MLP neurons of a small language model. Each row is named by its layer, matrix (gate and up: input weights) and neuron, and shows model dimensions 80-175. Each number is 128 + 32 x the weight over its row's rms, rounded and kept within 0 to 255. Numbers have three digits each. A neuron's up and down rows have the sign that makes its largest values positive.
After each neuron's rows, "fires in" lists the words (lower case) most often at its 100 highest values on Wikipedia text that the model never trained on. A number after a token or word is its count.

L3.gate273:160101132171137147117091173176118131160161135078102152128115203113112133132137122125090154128092146180136161125117111191152174128136141142100130146133140154119119141146089178092109143144105118088173131152142102083140133134140177164122135128131138163121094148144103132130140127136161065132
L3.up273:170079135154127163159110172145156144116122140093142186159109193128120116163141106125106144106084170151109158115093078167106202115156115141097115162136107146104142146124090193081100094146083087107175112091161106124095117119119180157127118128090093155131103157143096129148159180101156053136
fires in: "after" 30, "before" 13, "at" 9, "for" 7, "atlas" 5

L16.gate169:181188144090143071081084172106112180128116126103123132123112083125114109132088112051112144112121144167083145130090126133104129117157126154129096125164058147158091131112179101158151120178187105138121120079145163150085110132150088140102164213143091145143120086158161113120116146135083106132
L16.up169:174090124137157098150149128135175148125131094110144133132115121191086133105134147121102118105146118116128148154154218149189165086150125080083171171118116140130168143168096137095142114066132135144174141123204132145159168157150174110171108172176086103087109136146190118158164142119068153138
fires in: "it" 63, "he" 15, "to" 5

L12.gate107:124097139159117098173092139143067146074134105084106173103177153092173092192158152113101113121156171129109141133122179092147148132126106126136124099125082144075140123088149105131148141077173147130113147106113176109135093092142160165094143082171173079149190124079137171120114114156144167124
L12.up107:200119140101102108087183142095126185146121098114166111117095136116119082165077087151160143123145135147128108173110102102126181137139173135140091104084071109148106109177136134147141148138169128131131180200093097141217193118147222119137163099108195104090115085062212127098113133157113127126
fires in: "it" 38, "to" 34, "can" 5, "there" 5

L4.gate213:076154101116115115104126136142068152125150132079207129115105176107142146108138134070069159103104164109087159158118133150170110124153160183163090059160221130100120143124156149116089114120154110116167147134132106066153148167124096137191147104113134210138131164115124154145132129151148177140
L4.up213:117147083105095096162144142164127103098103185097198136081109175124119121139121115044120141148161104127063180155137137139122057146143131148146131153126144101110215144054161075171080164108084133088152140052093120099184155106161130157169121147098138095159132116109143173145140093117115093119
fires in: "it" 64, "this" 27, "italian" 4

L12.gate476:122120113132102127126134156137139148138103168151166069150086060109079053136109180109122103045132125154100113125119145109086119107144086135132186150176145168104073093108105057141073125167083159039076144105141104131141079168051075158154174121074133143127097119106138127134112135127134200111
L12.up476:150107122131098194121132136103138090119115183121168102223140167114058118102089124169079100095146112131141159143121116164122131086133104110103090160193073161173120097089115132148165106155095105135130070143084180143170132229126153165141106095171115166117134101180097137094153098166117141154
fires in: "of" 64, "brazilian" 4

L14.gate7:118120091167029157101162153113151095134119148109150099152173147163062102093141134092161139088154134082095148119060140091074144144155151114106098157112057156131084096088079146063114129104103097153011177175097144166152136206104083122150093118143084136115095139139171138132093111106110122108
L14.up7:082123117130092132153173158095154061132159130100106062187132114106098161105152099154194170134096084070136131111078058132131155097102084108150118126124139132145144060077128067142081107128076086138140184154134150156130123123086122082136108099107117110118074152108180096122092082134132123084
fires in: "of" 94

L17.gate312:166099173156063154129139167100122188113130128096165102119112146122133099166068094060160109118134135162096125177118089124130143113134088140151173067104111155142139149135108144106065104202122151153131121141137169136177183164116147145103171158132088103132153103071156086129183144106181131124
L17.up312:162151120101087119171201106127088121175116138116166111136123106143139131134112093123125110158154134100105129157131186145133139129107104102115186117094118127075161122109113134120155143118177168126178169121154189155096127137103098103145130086119115101126130155089116117134140121114023104099
fires in: "it" 79, "italian" 5, "that" 5

L19.gate327:153159128135144139068153123093117198142126140124123100151083150132129088116140081100132119110150061158115095218141174112110117084166095153128120148102167088160055142122133148144161118129113154096176049137121089137115129149145110139154151134131119080163048155149108097110145099152054143125
L19.up327:113101159121144084087146181087137168122105146135138126147149160025119076135160067096175148144144106137115126138135134105130165142135172148107157149149126116170107154051162178095153162124164117139147087145105087068121112129134106213103206214125190111127143185124091156100104142089152055112
fires in: "a" 22, "first" 14, "after" 8, "next" 5, "u" 4

L14.gate261:142084146167143070122176054160089143142046149109103097130124131082141103077112070126151068081096143195134157110097121117074153136191111122188108122148183053084143095153149152139110183159137111112105153135106128125148167155111139145096093168156108068149159150169169139166147141103108143077
L14.up261:066146146142130084110134090122125091149056102113150090143112154151160184125065112116167083037118164149115128164155141139115154059157112151132134076109096094145170162115191181103098094185154130142136191078096154135168138120109154102168119054092144118162143138127124040178116149155095158156
fires in: "on" 34, "in" 12, "to" 11, "of" 6, "for" 5, "between" 4

L13.gate447:118127166094114129147121183108144094133132123203115156152142076157170102114085109118093150061146137108132127159128116142089081114092097140107125154102119143098109126119193122087090065155126216119090120131155095106176054095203162136179096127114094141131130149098091117148102181129065158102
L13.up447:174138132135069145116129132143104125158116162135064185111110100120116111084135145115067132097164189126078174119130101139108121056112068138107145138192126133123059117043063100066179143141168117158152100105154131125151068104125037115134110073141129100065151202115122139114072100136129161142
fires in: "had" 45, "letter" 4, "tempera" 4

L17.gate501:118108095104151117132081203104153121119144120148181097112113047091127132160146124068188109122097089111092123124116140156119171114120088131120165135145128101111163128145089127070143119088135115116111119091113136129130071154134152084175150105183139108116152132092084116173122087123131090166
L17.up501:163101105098145132141159200200099127111121088113085107114071141171175117111123144188145113155137087066161155157121137119153128134128142188130105130126167109124154110096112170142140193149127162159110160165154156125064091155105115126197128133157182135107119146118110156174077085053136198202
fires in: "has" 52, "had" 20, "have" 19

L3.gate88:078059178109157111164145144166132145080100132118139086144163151045120126110085118086084135133197089115110156114080091134079121152114095119121169123107120138075133195130137123082135075180163155155144109093097169169150178157170134201208175138139151145115185135160126124156103127095129104119
L3.up88:109115222107223064142172131151141144137108111138158077114162163136150148127111074116116174157115077155137155107140085136124123121103098120111151133116135075142122201112134116141105077146103114078159094115091072159160212110134124186170124149179133136126155184148182166170128147082110141129
fires in: "county" 23, "new" 17, "french" 16, "london" 10, "australian" 9, "highway" 9

L4.gate13:092113094151078098195158118148077158085133171166104158153094113095116165139112156165145115138154125095085097132129173119089138075127121090141109119122126197101124154106128115106152125106098097091082118154079103069094116096121143075139176148159103123192129116148123090127131106123075125162
L4.up13:098128097135100134181131130170083181110174150167119172134154115064086175122107121155158105141104168155166122147097185171074129085097135108162131109103161177127126132124133156113110103075103110117072112153091105075136085079100088065099174102167099137161107106120102102152107061129101174169
fires in: "on" 33, "in" 26, "performance" 11, "online" 5, "performances" 4, "producer" 4

L12.gate22:158091153103100181147136106169121153110140089129092106089142164117138119087117153098173128090208132094137121137154181155136054125142086094136143184131112109128146113103136107146146151064140159131112095160114176071128161086139159159129133131149118072116088106106128152124134150155140114122
L12.up22:181095166155130122111140157076167158092185206094118128192099142140126179141095074140155202137112120155093149125124063118115143134138056112194117155113134134143181134188152164100178065119097162141126144155109130066138172128143145183083082112138093086138147108141137109108129171139117111063
fires in: "to" 58, "i" 9, "it" 5

L4.gate36:136100126153113131163141110081057151109149173106174063141098097144129085111111140174127131156121115186089110113204149103134088142131144167103124092114118118083122098153157080089127151117111135114162092079131173084151114137086124140102131106128108155178133158129105124129102135103128114088
L4.up36:148083168137075121156136093055074157132174157109179064136065049124210115092106136149150137165133095162108090125170140091136077115144125122122109106100106080092101110120158102085137162129088095110208123117122140103159116138100132148135117115127119118161120163123094108118129128108113106105
fires in: "an" 31, "it" 11, "the" 11, "would" 8, "may" 5, "anthony" 5

L16.gate150:125134125158093146101166111101172160095068046150129159138125140107100107095157133150141143142133136094082119093096151043119109096151141133158122171110105129109151138134104082121158127165074200186127127123099073142115107129168148114143096114133141101112168129133116098144154117113157142118
L16.up150:131126141110117148109081120096103169156095077148158101072099162111098086130121104138094138135153113120094152126135087095102118139123157128110131172119139164176142136107127122064170148108105178183125122161081099106076147140154141112164143131108175162156125083098144152090154126118109179121
fires in: "first" 17, "most" 9, "highest" 8, "only" 7, "largest" 7, "young" 5

L2.gate352:135138152159078164077151126111095119100147144106106178148135099097116121093174090100088061125116034137128106123118138110151084107108088143185160105138079141132120134095101144113163134084129086102111103132126180108102131202169121141161128142103139117156132125182021143137143118169132097135
L2.up352:146149070055149151103148143126158201123173102149136120135083105099113108139141172050128145163176085159133155146142132180142170108126153104111143175132150125138121171120139072138114076172087051166121143148156113097143131115129128095149161107148113104161126062189181102103049146095052143085
fires in: "to" 52, "any" 9, "sets" 4

L4.gate311:124098162154128100122060139179100120167136155070124158148123094140160109132129152146071090110092105080106092107131061104086101168134089117118128142198110100171148134089040068112096114150113190158111067116097179070121106092133147117138123115143164189133136135194101145148171134112178138098
L4.up311:150121128118072127147055170153099112157120176077126153108149139131107095086135147161119125156121084093095078108124088076084125095155072154087120132168115134140135123133108092089130135152093174158139132090081155091112105122153173123139077097154151164173107131141114125117133094113153160124
fires in: "career" 31, "history" 27, "century" 16, "years" 12, "church" 7, "died" 6

L16.gate97:106117097119169147123095080151110145100102130103117123117104134150107108094103136141154153121150127141088140133160117152090124110107188125073105109130112129130164087131167149148185108129094170156165162144090130118104076127157150150111138081160165166110154109103097148097093104185131110096
L16.up97:105140131190102151130070095163152183127114150113167095161135099100129116099149145181126118107159127144164091153103145119123169120110216170184120055125133134111086114104178183131133095095142095140071183139106103088099124127151081142105143120152111134132134127127085105102107119127128152062
fires in: "a" 31, "and" 21, "an" 4

L10.gate131:133105075117132105139111123099064162163160202096078159151101182069131137136144156131162119148123119111071087159182097102123212072125073091094112091132117109134135139152114099126148081110083171120120155130054128119082185117039047144151215083055104160153145139175156114085131129127110082153
L10.up131:147169110086127150158096181092116171080120168070123117131153126077158092128083128144157107140139098130126095136183123135098108085132137098100167129119096158078157141135085061071144138121198197151148123155137169124113128183078114126090200100116125130136116128136114105111131117152128062112
fires in: "in" 69, "on" 7, "infantry" 6, "institute" 4

L8.gate72:054101141130109091160127065168072118204122143122080143114123124093149081121132132097107128088123122162150142121155150146169071148064123127157053191126077118123106126126105103104157191145069111165120081096077158133139103114141110093119127171141103104166130172113067155135063106059146084121
L8.up72:092093096122124113144156133179126140180078101059103102153078130145117124116182197172102143157110117157147105145079130158097123153086107119158064119134082129146110160155123131150137151120096157134073113115106109094127091098185126189102134113182049155089155133131092179080093094062172107166
fires in: "returned" 11, "died" 9, "name" 9, "office" 8, "day" 8, "closed" 6

L2.gate198:163119137106102119175137168100071141084132152130117135136136113161118117139110134136089127151101083124172143074151117137090092155113143144101131117125094145100126115114143121086177201088069088153128102127186121092135123145173137144144104165116114062159147180152115133119134175125039141068
L2.up198:129119152157090150150103189178125098096144149140115128135106121154140156173114110123153156138122136039096117152174058162104129150105131144156128092098151128140143127109075130150187140108136164078111159113124131138094103068101148132130099098096143111057116195106143147127169086166088110120
fires in: "de" 36, "college" 8, "degree" 7, "devices" 5, "dead" 4

L4.gate383:155129195099150137079148144093110122100166127146131146150126105162153157108149118094112170133112108123067043064088162037170121091101123097122119184133148049153164090082174112163088116174130107078234112166160107178178102119160138139125150131092164145161064173100140112160101177146112123100
L4.up383:102114124144088106081143148129139172149130142129155140106147120069139110144147123130116125091163154096118041100135118145143086170070144204116122080159106068141122100151107131141064113127148130121203164124233210086137156117134165091148169132130141138152073146118123112112151179129150111125
fires in: "led" 15, "began" 14, "following" 10, "started" 10, "joined" 9, "continued" 7

L4.gate316:154114105153114127121087148159114194164143217118146117139170124094086115133108124081128156146090087044069101121139115155066154107053107130100123158102206153068123098086119076144129140106144130134142091116115112101084124139115177146156110114165119115108128127161177049135098133142112127133
L4.up316:149131107117135133081115147150092185182154209113138126143175112068107122126095130116130136140063086066073099096143121146071145104058120141091118137098199143078155099084116080130131142092125104162154104110127118090099128167125171123131109104154147113104132138138192060152077143143119139116
fires in: "on" 13, "angeles" 10, "canadian" 9, "can" 8, "released" 7, "israel" 6

L16.gate376:100123129133166165104145133080126111047156092098161141114155150074087108157181151087143176150160143132101105092169145136127139093123101093083107097089140154147158084181103094137077167084121103152066147115082105136134102092115137087078155130106180136146177038159118137137128086139100189123
L16.up376:116104126101152156103129120126081097037116153090170144162104157134156117094166132123107103113127092142141186099122140073108105154130136146181141090198126115118114149137119085126124159111154103117103127089118151091163103129091136110147198168069133158190173169138180096201121107122086188168
fires in: "the" 58

L13.gate47:055111145154138117091107128115161128107159112150178208111139081176140123101159138152115220095131150139175142129174183098153124134149144137162164131095169121084085133136168125082184171136124087137142117173153109120100152133140128144159156150168154152094179085150121126088113140167126167157
L13.up47:138172164085127137154106131176112127170195064158089143142126097129147132143097078114163121183118095137112100019085121123187091145098105124126113170103153130135129126135122130180140105147128148139099148132116145096136078131133151149144147094124154154126116115169070093111089126136085126099
fires in: "was" 43, "were" 18, "is" 7, "become" 6

L18.gate67:114140177137076032179062122145169112169112129139105142164130114129169136133173084126135152155131126163125109145182146128119146095117159116101142138123107087087116110078151160089093155124148161052138091132115084115152128141092144089088110133088187109167105177080091146144170126176112090127
L18.up67:166114147118123120157137128141126151075106201129148129135152109102137079153179099151188141095122121116114086168168116169147118127197117144121139139156140058142137097109166139116141151133172139116075070153091153121086105186105164155126145119075122092136125090154120156114204057153121101094
fires in: "in" 44, "ran" 5, "initially" 4, "into" 4, "left" 4

L2.gate179:136124131162163170133190164114146143146114111123195137056155116136163172067178146112076157124165122168152124116149131122120089049128140096116100138148185167071171153078102196189101098157083105149167142115127112059143115123120111176122107100175125107152160115094094106101095127086126108146
L2.up179:167149119155160169162194122151125098168089109129126172075146118108120133131145107123167155108078103064161096067125084063105083158137102111096107177154174150050186107059171168161091121128162151092110134091137127153149126112117171145135123155122086179121139093114107120149126096109097120178
fires in: "only" 30, "achille" 6, "critics" 5, "critic" 5, "marshall" 4

L16.gate241:180167102133111153163145095120088087116088129169156124147156128073186156086128118111139092112176178119094095164136078183096098129120131119131119164123147131099120165099095069169128162134108152116118181155138089151152122116103127071191096132142113122107026130096159103094064145147110159137
L16.up241:158133114166078192130123127114174138167101084073115169148140154150084097108110115120096105074172149072076173131152131156118129185125149103113119145137130120171088101138124065131137143096076137143088088132135176159121179116149113073164185111159120153140192141045166146065129184145145156177
fires in: "only" 15, "where" 13, "most" 8, "kazakhstan" 6, "all" 5, "first" 5

L8.gate104:097180101126114093169114159152124089161075195144092151165118159143106163125129128128063122154119135097116113101150085099116076133167103083078195136159089091143091101126147112116166114185084157211142097060089131088092109100144170132126085129154174199099133116156138117181148105118102118148
L8.up104:061151143087075120111114118180165079168098189150095127172105122140105143091163151150057110134101090097143108130136078091164089125142086128086168152185088104173085125076098079145087123163104171225181126107135169109103142140109155127126076133146141164064129110141188183131122153085075149155
fires in: "career" 29, "history" 22, "period" 11, "season" 8, "life" 7

L8.gate50:127113186101126131054154075100074103119099108085143080101133064126134103095171142158117092066148143099181145082168151149175155146142177126180147111124138156110131053136138178110126112129100087169198073095175165177104104164140124106084170127092172151133182176107092151139133112118081137094
L8.up50:089137131117146160171124173113149121137192086145132162118139119110150141126145145115201100109122138134149163074123133163200137136123121169102124126147091078168166096151134111157147153148137118084139106138164146113131088098129084092148163146182096069140124152153080099128145079066157105077
fires in: "are" 31, "is" 28, "was" 4, "contains" 4, "cast" 4

L3.gate301:124116125116115087202110174173115078081194100078171117124187102097130163098090047129069135165201119164160153095122125152149162085114074114153174144169171098092093126126147114154118110167122118115144120095191110125157113084122157116119084153141165151170122146141136157159151068098107112145
L3.up301:132103100098110108204116187162101100100157113082109132142183121068118133081122078141093141143212133120147150089133152154127169093122064105193172088174206077077107143134141138179147084191131143113157098126189111160173117076162122132129137159115168131158098121133132159151151076093085111120
fires in: "japan" 19, "japanese" 9, "french" 8, "america" 6, "norway" 4, "brazilian" 4

L9.gate355:112119201084102097123081097157146113109176082107106185167176128130135046168084116128093116169130115152191117153128137112076119111176108150126175145133123180075154055099041124145086153128092130159096141070128120159127149158180155103105148166107162141165134096093166098126132148140107161151
L9.up355:145128220117070115154109132186161171123139130084115151207150158116155096110113135122104079110145171114161152116145173136069181106141104152129145132116110121089133073134073159163079118108136090164132083067129131141116165127147139162126146165035214145156127076109134115118152074135160130169
fires in: "the" 65, "belgium" 4, "chart" 4

L7.gate459:147102156128141064156156135135093159131128181118114129120112114088134142133107124124131113136087074142130111112165129158073118031088094139088143060103142163156150117026101116059150127143128172132074081186116111058116110084051127097179094157119138087130110135160129100149174095196113108139
L7.up459:141140131131149091159164140123107162114133166089133140115131107080113143108123106122126151130145084156115096121199120183079154085098101134099105079129157156184168095045126138079149114149123196105111052177134114057117099116059110092163129120150164132128092138160141097143116093140109124139
fires in: "in" 67, "on" 16

L13.gate285:143126134100162133137101129182070177116159139125091126145119170130099123112122024091133132133143105079091115158110133169119122148097050079135104133097160088198163168179147117167102159111104118094123163118035162106156131156139071108152137135119088161164131097083116171126092109110086137111
L13.up285:145146160161136115062151136090102178131112116061112082181099153064152088122173165077116179114171146104163144122129155150127162174153095085190153110154121135072157110140109114048140136177154065186154144125095125151114142146159132114149137117127126144118092138094106122122078196153177114117
fires in: "first" 40, "krip" 6, "largest" 4

L16.gate268:133139096107097110144131193142125143160160076094103125133091165043128142125089187095201123120130143172120112123106086152139161076165102103179147139109197114119054167175134124121158131107087118111181091142112181152093143156144118156158153113086177071124076151133101104169101121090184155180
L16.up268:191087176183125134137110148137103138111147099103122135168140194055095157087148187105151155092166106169156102129112174130140190072132093130110115092120160118123139111097151157119113178129128120133139104166148107132116131197145178108129091130147194138125113117149089152113028111123132077120
fires in: "over" 20, "after" 14, "at" 8, "as" 8, "following" 4

L3.gate206:123155106076091118132136114081120137077158208110195161088075123111155128103052124067098083127188128121153165182122136122140104129151162148173136091130173125135169178129120071053119102161157111121127139102132132070192143087118158128176165131143138113154161128095097143078104070136127073123
L3.up206:135160112069077107121164106101064164087156221110199143109058114081155149114071131068095092115184136132155165166142142115144127135165169150175099070135152127099147135125136093065125108196176098140106133101117150092168128096109159143158161129148134127168177125102105158077122089133116091114
fires in: "it" 61, "there" 18, "this" 10, "italian" 4

L3.gate346:143134131114099105090157153131132150122133119153127122162120187095120116097173105092122131109146096136086139082148123180145107105088101161062127162119147127125150055111086144123139053114129139096107124129132146195163177152120077133158138104109111160170074165164093064115099174158114065183
L3.up346:106127160109130107081174137140148181147127103158102118162154155112127130130110086099133129094093062112073128082107097133128129159094130149080127114084127124133123131135125177108116118131132108097146114108188202142109131140142128152159158140081175097158108161175125093123101137158056093166
fires in: "became" 14, "included" 9, "led" 9, "joined" 8, "had" 8, "began" 7

L4.gate111:151108063150117159134125155125102085165181170114148106177115151135155201085122056109119143081151163105147091149113170104126083133139102140162171126152156106214120106134154114112127177147126111062131135096093118180186114128152151185124114122192196124097161102124139121199118149160134095153
L4.up111:161114037128129159136156151146099115166168162087149107168116149127159209079137059117139173081184163080139085146122171147140090109153112147192120106170140132242116122143161127114116132127125108082129145086073145175202117140163145162121130110169191128107166095101119139177109150164125090134
fires in: "japan" 14, "aus" 12, "international" 10, "country" 9, "world" 8, "japanese" 7

L6.gate258:092164123106066122125114108109120141192104138076167170104119122106143135120147094099092174165086123129113166101191113112132104152158157151097168083117136126067125073186141171090118132192082097112146129099070144116153177138141125173147161077148068115112130122087152158083093105161140168146
L6.up258:100117175116105133153087097129104134134160167109163137090075150072120165141129083123101130156089123125129161119168154094147138134112129135090166129098124116061128096149179150111087129176077135151156120058108173117163155080132135131111136086141082133094141119096176141100151096165106182172
fires in: "it" 57, "can" 23, "italian" 5

L19.gate468:149120160142062088203159103167091080153105138149102133199153199143092106126105157109172130124120093061128110131123166090090083194135080100123194120094103094182107109130195132150119088102129142094120089143105118192113058177177095127154191179198127117143134123166172134174126134124098112129
L19.up468:090135190163121163160087140154132060127120094071123145156138182116143084136092173165142150159140131125113095159131180157104130148107150152133107098085105148159155079086091140071126154070160102122132123066095152105140120081140071148133161089142135131219205113165154144144168165068155168189
fires in: "the" 52

L6.gate183:164103113112152181117136142119116144087139155068166171162103132115139174106168108070164111073151125151139101239142105141093134105169111144145119181184177213139116111082141085116162111176146119051133139165129134099090100101139173127144083133160124095150094172086108183089158108118152129106
L6.up183:137088125091153138107114138105115132107168118081157166103144180152130181088180091055172132127168107178129096185119119124098117133199133119113107113136179188122148110124129113125144156173115110077131166156124094125056132117135189124137073168102160112157089184103110125089150126150094101119
fires in: "after" 20, "during" 12, "before" 10, "within" 9, "until" 9, "such" 8

L18.gate386:133131154102148121153131163127109135128123091130176150130129105102095077119143062134111156113123055078085096114121125186148128154148070086105123108120136237138149097226069108143104086069143151136095170123136174113137068118181155103128132113137111125163119116127105143095175142154106120151
L18.up386:115131128121131131138115124082118154142132094081116151124079129069128095145098068164104133125187122100179101090123106102063151192131150126098178081084166085087196114175134109084119108114116119123168147113117133134181144093153137119138124153141105149201107159101097182165107133167194120130
fires in: "first" 26, "main" 11, "most" 7, "highest" 6

L2.gate389:075083112091046115131127144119111132104144102105107116154081105121120176136107141187118139124152127192145108076074173147157153061092105083169118104098198140170103110135065138135169140174118186143097161151097134147118057133104089137146101069164181185102103119134166203148136170134115118102
L2.up389:134162089073172116084177113124156084079050110148145150156173131118179131122133150114180117134167165129104155205171110155127162155114177109074143072167099102161138152121145191139120098097138160166145160155147146146118108146093152153101108136091129078127199048143117116121132148136206151123
fires in: "york" 28, "la" 9, "young" 9, "joseph" 8, "jean" 6, "younger" 4

L18.gate471:096164152145088173145152098154118096151190094194122197123117114107157181169139137061109104105141113086128101155165107180097074112158100112135172152111113137165103121128064101126136108121114111144124105136160120097058117064159112141163145121162111150169144140145153167131148166108104079078
L18.up471:149150129193157084084123078159141114057176152129159121115101097112086135202118102108164152133154173120098072204175163130115139110133153164139167126105117121071110112134100112088133072093139145176200139132133126134129103117115144117156098137121087082138192044177134123106151141082109111122
fires in: "to" 36, "who" 18, "he" 8

L3.gate465:148164143159080090154141117131091159146080152149146134163084151053111070092170097100125103163128142099128059128176102133063104147127090104094120131160097105201180133118148110091070158143089101158127138157204154119171153154143155095129103193114121154139175131085140133138073135139110099110
L3.up465:107187164158071077147126108153111167106094120204156131111103135016108112100159116116139093139163137068161085112175132145106121193182085137083119127122124108088145120142141134064071166130081104144162134123153168072190145151167159135119143163104149143133165194116151118144124081136170133109
fires in: "first" 50, "second" 23, "best" 5, "third" 4, "record" 4

L19.gate491:113135175147126081193117086154082146100168144107148117210145141179119069122154154152113116148089119090075096174145203147131123085145063107086077138126127157121181129155120113111121117117115127089171102116162125148053102112147105114173189111132213140184163114115104117149038144139150108128
L19.up491:133138151149138138127195080144097136070134118123122139099144207126179093089096125085111149112150110111129163090194135075103116140129090179089123127132113148113138068194121108117141127110116121127150122079078107114161102170151117181101146159092174110181116137166051134171115125086177145186
fires in: "the" 54, "my" 8, "2008" 4

L4.gate332:104133053156065090106153141154124079080150142126152156103164143147115091131144100113079147076099152125207131106107122141113101166051096113088157064084133092173099158140108099130111131112176106126169172091123179160142164084129077151136101141112164057118151084167166131121185110088151111118
L4.up332:156151119105083136120132128123137139121116153181142131133159103135132143132185125146084115099096111118146095082102131119111104121102101137150129084126190063209115124115104162179082151109160089133158175070109128127133163160113117129106111146114169113097162120117197165144175144091098161124
fires in: "18" 32, "15" 7, "1930" 6, "17" 6

L6.gate352:062180123075100089143120123134101064116146120109115122141056185152146090127165104116093136139148095130147097169137159124128095113152063083121190154199086142118100134125085076154091167178146187122111111134115183077144077085123183149150063126164155118104175071138155122140144090121085117125
L6.up352:069191162067089098157093116126112085111126114121099107153089166155149095123172144126063106111142044130138128192149128117123084109130063107125181164200069128141068129115123094128084126165150124120147132107115186066128112089124182133155085107122143109117188064146152123156116096121088122107
fires in: "history" 31, "career" 26, "information" 10, "returned" 5

L12.gate48:097149141137085145113160132167082144125174142082095164099088131086153076133113100138155137098113183147120103122146106139137120128114102175166110119134121146132118134176102095104108168145129158120071171111115150088107103131151123129118143042121111114149163088074164110155135105143124169121
L12.up48:150104150147126087144086140147155120109070132180090119161169087146163092148149094145203115090158122131086086099096192127185063154122118080200127172129097102124140078154077093104167122104164109115121153175096101139177090139081120133092178128132156083110139108094135141140119156127116072117
fires in: "can" 23, "to" 17, "t" 9, "could" 7, "would" 6

L14.gate439:131168154125110143127198133099104139106096088111078122186139108108156070127176097094125071055091144158151097114142100120124169138162139124172178117144191108135099073138168144128141108195101120148077149137102125115103155151102103078144098139104124068101163090120085147108141135159125155152
L14.up439:131186155104116100127148111178177150114115125163164196184119132139094163163090164073141152111139167147134201110122127146106174146100139077100182151130127087081157093150146137100118132111101057102111130089137155162139108110138094095109130111126148074100174179139106103140130118115090156109
fires in: "with" 15, "in" 12, "by" 10, "on" 10, "among" 5

L6.gate274:105183178129108122104132136139143103149131083172182134053138104192136116122162168088160107135096126149143106142145136103050105132190144120129122158115145168160087122159088102094136073160140170121121098139133102133148078105159151118125118153150178133113137228123131127083076143132109109139
L6.up274:110213163091170111111133125136174064139151114199143134076122127173137153121158086089110130165091134112156102200143120079093123134156085140171155184126127119119122148143142078100146107181125117059126114089142096108133061129108164124129168119126130176099174162063080093118130107149142154145
fires in: "had" 83, "up" 5

L7.gate59:182152106166078114131133074153138159119119195113095133146146095150136132109147097101145097100129143111109146039115052094099051127150102153094135056106105154118130139122141101103100135146170146151146154093073134097106054096086150113160189158138097153132135135144128058147183139155097132155
L7.up59:185131124099101096102088119162191174168162182118184111137119118143159074137106087105101092146087126182147089098120152089133083111126123179100159101133105150065157171143088103141069132140156121141117161070087076108137112130123139224110148126110122106116122166147134114164125134103140141086
fires in: "17" 16, "16" 14, "21" 6, "18" 5, "27" 5, "12" 5

L14.gate493:077111151124146160101094093111095124182151106152131150136124139134155146141111126100129125072125109168077143136044122150151087120073132129084148138119132090101082128069112098110149120200204107119127189134083130120140133064119093138109071117129125129174060103127087128104166180137181127161
L14.up493:152105110135136132095167128097143120198109093110168133221107108208171134082123120157090102152148112124178143110091177130085107172121170106135090173161069092096090200162193054130166097097128134129157114149130127107060196129124075149131125125128141107137096132100078168149138145141184113107
fires in: "around" 15, "where" 12, "how" 10, "only" 8, "which" 6

L16.gate306:187221192127138164117132157171136172153149154094180110115123115131125095173108154122094130109173111099116084152069120125132104095173098126161125153140126153154098125165131138119123117132132147125159150097200099041145107079135134156148155155167144129097137156144122116139134136107185117107
L16.up306:145110151118114129075127167118150167176132134098117134183137114144133103139101152109071072100133123141106117179091169118161102080112167139161100134109139105113106132130122118068029103084097137100162083130137114098090039101134144086078188132122165125147122125139132102141072121101145081135
fires in: "after" 24, "before" 18, "then" 7, "however" 5, "back" 4, "but" 4

L2.gate42:078097138115165140204135104157116129126122109119082112080159110116135059063175150146182149134155155057170136134146092120141087077109146138088094185172154130106126113104123090123096123143188135141171109150095116097094128175071132088091102149147178119124126137136106154163080148099181139137
L2.up42:093169184144097122148130116083105144072129138130179109166079118150129137129168179126090139137167105087115149082164136157174122125186119194198099104168096149096099088116141121150106119156171128141094156135162088097139178166111129120123152164171127126128147130157164174129129069111086122070
fires in: "a" 59, "000" 30

L4.gate66:131129161144155086170131177107108160067138088086135122153124129094158137091132101085104120148108099155074125090113119170130088019140075120139108116122144142077111112152098201092057119186085102093176076127162059164153111163125141212149087148086115167113123196091124100166110161094109098148
L4.up66:125132146170171088160136189112131167058125074091161121157124145099190111099139099097125074140124069155104147069128131133126126015158092113119160141082146135110128095158066194103051134162071110099158117139149076151161115105139159209144074140088123190116105192090109095160105157098104125121
fires in: "new" 42, "for" 16, "forest" 6, "force" 4, "after" 4